Part of a small language model's weights: 596M tokens, 4547 steps.
MLP neurons of a small language model. Each row is named by its layer, matrix (down: output weights) and neuron, and shows model dimensions 80-143. Each number is 50 + 10 x the weight over its row's rms, rounded and kept within 0 to 99.
A block is one neuron, or neurons of one layer that tend to fire together. After each block is what it responds to, as a language model described it from the Wikipedia text at the highest values.

L3.down247:45 58 52 62 51 59 48 48 35 60 42 56 57 31 43 51 51 36 58 58 44 40 76 34 43 47 60 45 42 48 60 50 45 26 44 48 45 45 39 52 50 33 40 53 45 44 57 57 26 40 28 63 51 48 59 56 50 56 47 56 59 47 33 39
Table and infobox field labels. Header words and field labels in wiki tables and infoboxes, such as Time (zone), Notes, Votes, FG%, often sitting near pipe, semicolon or blank cell separators.

L10.down354:56 33 48 53 50 62 40 49 44 40 52 43 47 66 40 36 46 59 59 54 47 55 64 41 47 43 43 46 68 33 25 58 53 58 40 52 42 48 35 47 58 73 50 55 52 55 51 43 53 57 61 51 58 52 67 59 51 42 32 51 69 45 65 53
L10.down492:49 41 46 40 61 55 52 50 43 25 57 37 54 54 42 68 74 66 49 28 44 43 58 45 40 53 61 52 59 31 64 54 66 54 49 63 65 49 46 38 56 48 46 45 36 59 63 51 44 50 55 59 48 50 47 55 54 42 46 54 50 62 46 52
L10.down623:49 62 44 44 64 40 47 45 47 66 51 53 67 36 57 35 42 46 40 72 61 47 42 47 47 44 52 36 75 54 40 49 57 56 53 54 67 57 44 57 55 46 44 39 41 59 47 37 42 59 57 37 34 48 38 76 29 46 44 40 55 50 32 53
L10.down667:52 49 58 37 72 55 31 55 49 49 40 56 63 31 31 56 56 44 41 45 49 56 52 49 47 53 36 69 53 55 56 45 63 54 43 47 48 59 55 30 51 50 46 43 55 62 48 59 57 50 64 36 47 23 60 49 48 42 58 40 70 67 44 53
Ordinal suffix "th". The ordinal suffix after digits (15th birthday, 12th century, 9th district), plus weaker mid-word pieces like th in Athlete, Katharine.

L3.down765:64 42 45 54 59 46 26 43 59 75 39 45 52 69 54 53 47 52 42 42 48 49 52 46 54 36 53 61 37 41 65 41 49 45 49 61 48 62 48 45 50 46 50 57 48 57 32 53 64 33 45 51 42 48 56 47 69 63 51 46 43 47 52 52
Be-verbs after subjects. Forms of "be" (was, is, were, been, are) right after a sentence's subject, e.g. "It was", "has been"; also header cells like Year, Total in wiki tables.

L3.down249:53 38 39 67 34 49 33 36 52 54 54 40 57 60 44 59 47 41 45 56 43 41 63 63 54 52 56 54 59 49 68 52 34 60 53 32 49 41 37 63 43 61 66 68 37 48 65 55 48 40 63 47 53 45 46 46 52 60 45 63 37 25 23 45
Mid-word "th" fragments. Short letter pieces inside a split word, mostly "th" (Other, Catholic, athletic, tenth, 7th), sometimes single letters like c in subcamp or Dec.

L2.down292:51 62 51 53 54 61 41 53 52 58 66 47 51 44 61 60 25 47 41 68 36 55 64 49 48 66 45 42 60 56 45 32 52 50 57 50 56 43 57 53 46 39 53 46 68 51 61 52 47 49 53 53 62 49 62 49 55 58 20 45 40 46 64 46
L2.down360:49 51 50 47 48 72 42 46 59 35 49 65 54 57 61 32 48 56 43 53 36 56 59 51 38 56 36 49 48 60 45 26 54 53 71 51 63 46 52 50 43 59 43 54 46 48 63 33 68 26 44 41 45 54 71 60 54 37 35 50 46 45 36 54
L2.down582:52 51 36 49 54 49 51 47 61 55 57 39 63 52 62 58 41 56 48 36 50 44 62 45 63 51 38 63 68 54 29 33 31 45 56 47 45 43 47 47 57 51 28 41 52 57 49 53 53 32 41 57 25 52 68 39 44 57 39 55 49 44 40 48
L2.down590:50 61 54 59 50 47 42 72 48 41 70 42 56 41 66 56 37 45 52 34 41 52 45 36 53 48 50 49 44 51 41 40 30 51 46 52 61 59 50 49 69 37 45 59 42 55 49 55 63 46 52 54 54 59 38 54 66 60 33 51 49 65 39 56
Leading numeral tokens. The first digit chunk of a number in tables, lists and prose, such as counts, dates, and split years like 19|10, 18|41, and 6|,412.

L10.down194:57 52 55 44 52 57 57 36 44 52 46 40 48 69 56 39 40 53 45 47 64 42 43 41 45 44 50 48 43 48 38 62 62 28 41 54 55 37 65 49 53 51 49 39 46 51 46 50 40 39 56 47 58 48 54 58 55 50 60 34 49 47 38 35
L10.down296:65 59 53 55 63 52 54 65 46 48 58 49 65 57 36 56 54 51 60 53 30 50 41 44 36 34 60 45 49 50 42 62 51 43 52 68 50 49 46 57 49 69 53 50 56 52 58 59 60 71 38 66 48 52 56 61 43 47 57 57 40 38 32 44
L10.down391:45 51 73 65 53 49 39 43 43 48 50 28 54 58 59 41 48 41 52 56 55 41 62 61 46 43 56 37 67 52 40 58 52 64 47 50 60 48 65 63 51 64 44 49 46 31 49 65 51 62 45 54 42 55 56 39 34 46 38 57 37 54 33 70
L10.down443:39 40 55 43 56 64 44 45 55 49 51 48 55 55 44 62 58 39 44 37 50 48 55 46 57 41 45 31 44 50 32 48 47 60 23 39 53 56 48 53 63 51 57 50 53 35 48 78 56 46 59 69 46 48 53 68 58 56 47 58 33 34 51 38
Start of table rows. First token of a new table row or list item, right after a line-start pipe or dash, such as Team, Legend, row numbers like 2, 25.

L3.down727:43 49 56 45 42 77 45 63 64 37 55 66 43 74 53 39 68 34 58 44 29 46 47 51 54 41 30 61 38 35 35 48 62 49 52 65 45 54 47 45 35 33 51 56 63 52 42 39 58 49 58 57 43 57 50 53 55 53 43 67 38 49 31 49
Line- and row-initial tokens. First token after a line break, table-row pipe or full stop, such as Year, No and Team in table headers and It or In opening sentences; also odd mid-word fragments (n, d).

L2.down9:58 58 35 52 71 35 33 52 56 53 67 46 46 54 48 51 40 59 58 53 57 56 60 37 64 39 54 50 63 44 59 42 56 71 52 50 48 46 42 39 62 42 40 66 56 23 51 52 64 54 46 31 43 45 69 42 77 40 62 38 63 54 53 57
L2.down105:44 40 44 50 57 45 35 60 57 54 43 46 62 42 52 61 51 42 48 52 48 58 53 57 54 42 39 40 50 40 49 44 54 58 33 49 54 53 66 47 58 29 42 53 47 55 41 38 40 55 57 39 58 50 32 57 56 32 46 60 73 45 54 50
L2.down191:48 63 42 58 37 48 51 35 39 58 64 44 49 76 56 84 44 47 49 65 42 59 57 43 59 56 54 43 60 49 60 45 62 53 47 50 52 65 37 46 41 58 47 31 41 34 49 56 30 61 52 39 30 67 51 47 49 52 55 41 52 41 72 56
L2.down272:59 31 50 56 61 45 49 44 59 53 53 54 54 44 50 58 52 39 42 45 57 49 45 45 58 38 36 33 61 59 53 63 58 46 45 65 43 67 61 42 43 52 48 46 39 60 56 57 54 51 44 48 49 47 39 35 48 39 59 64 76 57 55 59
Clause-ending punctuation. Mostly commas (also parentheses, periods, colons) that close a complete clause or phrase in narrative or expository prose, e.g. "circle the airport for over an hour," or "near the village,".

L2.down38:42 59 58 37 53 45 50 55 62 57 41 46 46 53 39 50 49 64 52 51 49 51 51 58 59 38 59 65 56 55 50 56 49 48 52 53 48 50 34 55 65 54 46 50 48 46 53 54 42 35 35 43 54 63 51 42 61 51 50 43 35 45 55 66
L2.down167:39 56 36 39 48 52 56 66 47 88 66 46 62 47 70 65 58 31 43 51 62 45 70 39 36 42 66 51 56 55 44 67 32 53 74 57 54 57 53 51 35 51 74 52 42 39 51 32 55 34 60 59 31 51 47 39 45 67 39 39 49 59 45 46
L2.down328:40 47 39 51 56 51 39 65 55 67 51 56 54 54 45 59 49 39 44 49 65 36 59 53 67 50 59 48 49 42 60 54 43 44 53 53 51 60 38 42 43 35 39 29 58 62 49 56 54 49 30 53 35 54 52 54 46 44 32 52 51 52 72 44
L2.down541:46 58 54 51 48 44 56 51 52 57 47 47 47 52 59 51 52 37 26 76 47 63 62 69 58 64 48 57 69 49 56 48 63 47 41 54 40 36 56 40 47 53 71 54 46 33 54 51 47 48 60 49 46 62 54 49 48 52 52 45 18 41 59 37
Mid-word "fer" fragments. Word-internal pieces after a prefix, mostly "fer" in conference, offered, reference, referred, plus "er"/"ce" as in Netherlands, concepts.

L10.down343:41 55 54 55 55 61 67 44 40 34 35 53 62 50 54 44 71 53 66 54 38 26 30 43 51 51 44 41 44 46 66 65 36 70 41 49 65 46 56 48 66 50 54 59 65 42 60 44 53 45 66 63 43 57 64 55 55 54 48 47 46 65 44 35
L10.down429:56 64 67 54 47 59 56 33 55 46 47 34 62 50 60 47 32 52 66 76 50 73 37 33 55 44 49 70 42 52 56 70 75 49 42 60 53 49 57 59 54 35 45 19 42 49 51 52 48 33 43 75 52 51 48 43 56 67 47 51 33 66 50 38
L10.down645:62 55 59 40 50 53 56 37 50 44 34 55 50 46 44 61 39 55 54 63 54 67 49 41 41 46 59 45 38 54 53 49 48 56 34 73 40 22 48 50 51 52 51 67 41 53 52 48 35 32 53 65 53 57 38 51 62 47 51 63 53 44 47 27
L10.down747:47 58 53 50 27 63 38 46 48 23 40 47 54 50 68 47 58 44 49 45 45 31 47 52 52 50 41 46 61 56 49 54 74 58 37 46 45 50 48 49 35 38 28 46 65 48 35 60 36 58 51 36 33 58 57 45 48 43 36 50 68 45 53 42
Predicate after subject. The main verb right after a sentence's subject, especially "is" opening a Wikipedia definition ("Garage is", "Rebouças is"), also "considered", "was", "are", "self".

L10.down47:57 65 52 40 60 48 64 48 67 32 68 36 47 53 51 72 53 26 41 57 53 68 50 52 46 55 55 56 40 45 47 47 57 46 36 49 41 49 48 40 39 64 33 40 60 50 41 51 43 54 48 59 52 35 35 59 71 49 27 65 60 64 33 54
L10.down219:53 62 43 43 46 56 71 56 60 57 45 56 35 57 57 45 60 24 57 48 71 45 50 46 46 69 63 61 24 50 85 50 50 59 53 63 37 27 25 56 43 32 57 51 66 53 73 46 47 52 64 47 49 54 36 55 36 58 54 60 48 53 53 53
L10.down228:49 50 61 57 33 60 46 36 49 29 45 33 57 61 41 57 49 36 55 46 38 40 56 55 69 52 51 56 43 57 35 63 51 47 53 52 52 52 42 54 51 48 49 53 49 69 44 54 34 48 51 52 42 69 54 47 59 34 40 55 51 55 71 51
L10.down307:36 61 54 24 52 63 52 39 33 54 48 40 52 44 62 40 55 47 31 63 52 65 37 39 64 44 43 43 54 35 73 47 45 48 56 44 55 59 37 48 52 35 32 66 65 56 47 48 65 56 52 52 44 53 39 69 59 52 72 43 43 43 39 60
Table header cells. Pipes and column-name word pieces in Wikipedia table header rows, such as | after Votes, L, and Wri-ter; weaker on mid-word fragments in prose (stor-y, trans-l-ation) and on "more" before adjectives.

L3.down740:43 38 42 58 47 45 58 57 58 53 37 54 49 47 43 44 38 40 53 51 43 42 60 42 51 53 55 34 43 55 52 47 39 51 50 50 37 53 55 48 51 50 67 51 49 59 37 39 55 47 32 50 63 52 40 43 44 50 71 36 60 52 70 56
Mid-word fragment pieces. Short word-piece fragments inside words split into several tokens, especially "g" and "mu", as in reco-g-nized, mu-seum, Len-g-th, lan-gu-age, and in names like Ar-g-entina.

L2.down437:46 65 54 39 50 53 52 50 51 51 60 43 69 48 41 56 32 48 48 67 44 42 71 54 56 50 31 38 65 60 60 38 48 70 54 62 42 43 45 33 36 24 54 46 63 60 60 65 44 64 50 55 34 42 52 40 54 54 60 50 51 49 59 52
L2.down442:62 55 39 54 51 42 44 55 47 58 53 51 53 60 53 55 43 50 26 60 55 51 56 44 54 59 53 47 61 43 51 52 46 59 60 50 45 56 48 50 51 29 56 51 45 34 42 41 41 38 37 43 50 57 53 62 61 63 53 62 74 47 53 39
L2.down618:38 62 77 47 54 68 44 52 48 49 53 48 53 46 54 52 49 41 42 55 31 63 65 56 53 46 42 43 57 43 61 55 53 51 55 35 49 55 63 35 42 41 74 66 54 65 29 54 37 62 53 50 55 48 58 59 64 39 56 54 54 56 58 56
L2.down754:59 52 40 63 58 67 62 48 43 49 62 48 40 52 46 25 49 40 45 59 49 51 59 16 44 46 45 39 64 52 40 51 37 51 72 51 59 48 42 51 46 44 54 47 72 52 47 67 67 48 47 62 39 55 61 40 51 63 47 50 34 41 46 45
Wiki markup line starts. Structural markup tokens at the start of a new line in Wikipedia text: table pipes, heading equals signs, list dashes, infobox colons and bullets (e.g. |, ==, -, •).

L2.down264:48 46 46 52 55 69 53 64 65 43 55 53 41 62 50 36 54 52 60 47 56 53 55 42 46 32 63 39 61 48 65 64 42 75 44 57 40 48 56 33 59 38 58 38 53 42 31 65 70 28 50 42 51 50 44 53 55 39 59 40 39 39 41 44
L2.down332:51 50 50 50 45 48 49 53 44 57 66 20 53 35 67 59 42 51 54 62 59 42 52 59 53 46 52 43 49 52 52 69 49 58 44 42 47 58 64 52 62 67 47 40 42 39 49 38 50 50 56 44 49 41 41 47 39 64 56 24 68 68 72 28
L2.down366:43 50 50 52 43 45 41 53 48 54 70 56 73 49 58 47 50 47 48 65 67 51 62 31 39 54 49 49 64 56 44 50 59 46 36 48 48 55 50 51 62 66 64 43 39 44 66 43 45 58 57 56 63 47 45 42 55 52 53 47 72 65 55 87
L2.down416:34 48 39 64 62 52 57 52 49 47 48 47 63 45 63 48 31 40 53 55 56 39 57 45 71 44 56 33 67 46 47 63 52 55 56 65 52 43 54 44 46 37 45 75 60 43 47 55 42 52 52 40 50 44 50 40 57 49 30 53 66 52 46 48
Mid-word subword fragments. Middle pieces of words split into subwords, mostly "th", "mi" and "cent" (together, philanthropist, Aerosmith, sq mi, incandescent), plus ordinals like first, second and last in sports bios.

L3.down428:43 41 63 38 34 53 54 51 47 34 69 36 48 73 37 33 54 46 53 57 42 63 56 56 48 32 48 40 47 49 58 43 56 48 47 72 40 54 52 56 36 41 41 39 43 45 47 31 57 52 65 46 73 52 47 53 50 42 47 68 51 35 44 46
Start of section content. First token after a Wikipedia section heading, such as the table pipe, list dash, or word piece opening the body text.

L10.down0:49 55 56 55 29 41 52 41 60 55 28 50 55 48 40 60 58 58 56 60 50 47 34 55 60 47 68 56 51 70 30 58 48 54 69 39 67 45 72 70 53 57 53 51 47 49 63 45 36 54 29 50 26 53 35 54 57 35 54 78 63 45 53 59
L10.down330:56 34 61 57 48 46 52 39 25 38 57 53 59 61 57 48 57 55 54 66 44 59 44 67 51 57 49 55 42 48 50 58 51 38 47 46 26 53 51 59 55 45 54 42 54 47 54 38 55 51 62 50 42 55 41 48 33 43 62 29 51 54 56 48
L10.down535:58 41 41 69 53 48 53 32 40 54 42 40 48 44 61 50 68 64 59 53 41 50 40 54 39 64 59 39 45 46 58 46 62 48 48 43 45 64 48 59 67 59 59 58 58 46 34 58 24 34 54 49 34 54 68 45 44 47 57 75 50 25 38 44
L10.down658:50 39 50 45 61 47 46 48 50 48 44 63 49 36 53 51 58 64 60 46 34 57 42 51 62 57 45 48 59 47 36 40 50 17 28 58 65 38 51 51 50 45 44 64 47 45 63 39 53 45 52 48 58 57 58 51 46 54 37 49 60 45 41 44
Mid-word completion pieces. Short subword pieces that continue or finish a word split across tokens, e.g. Play-er, edit-or, ro-ad, run-ner, dru-g, in names too.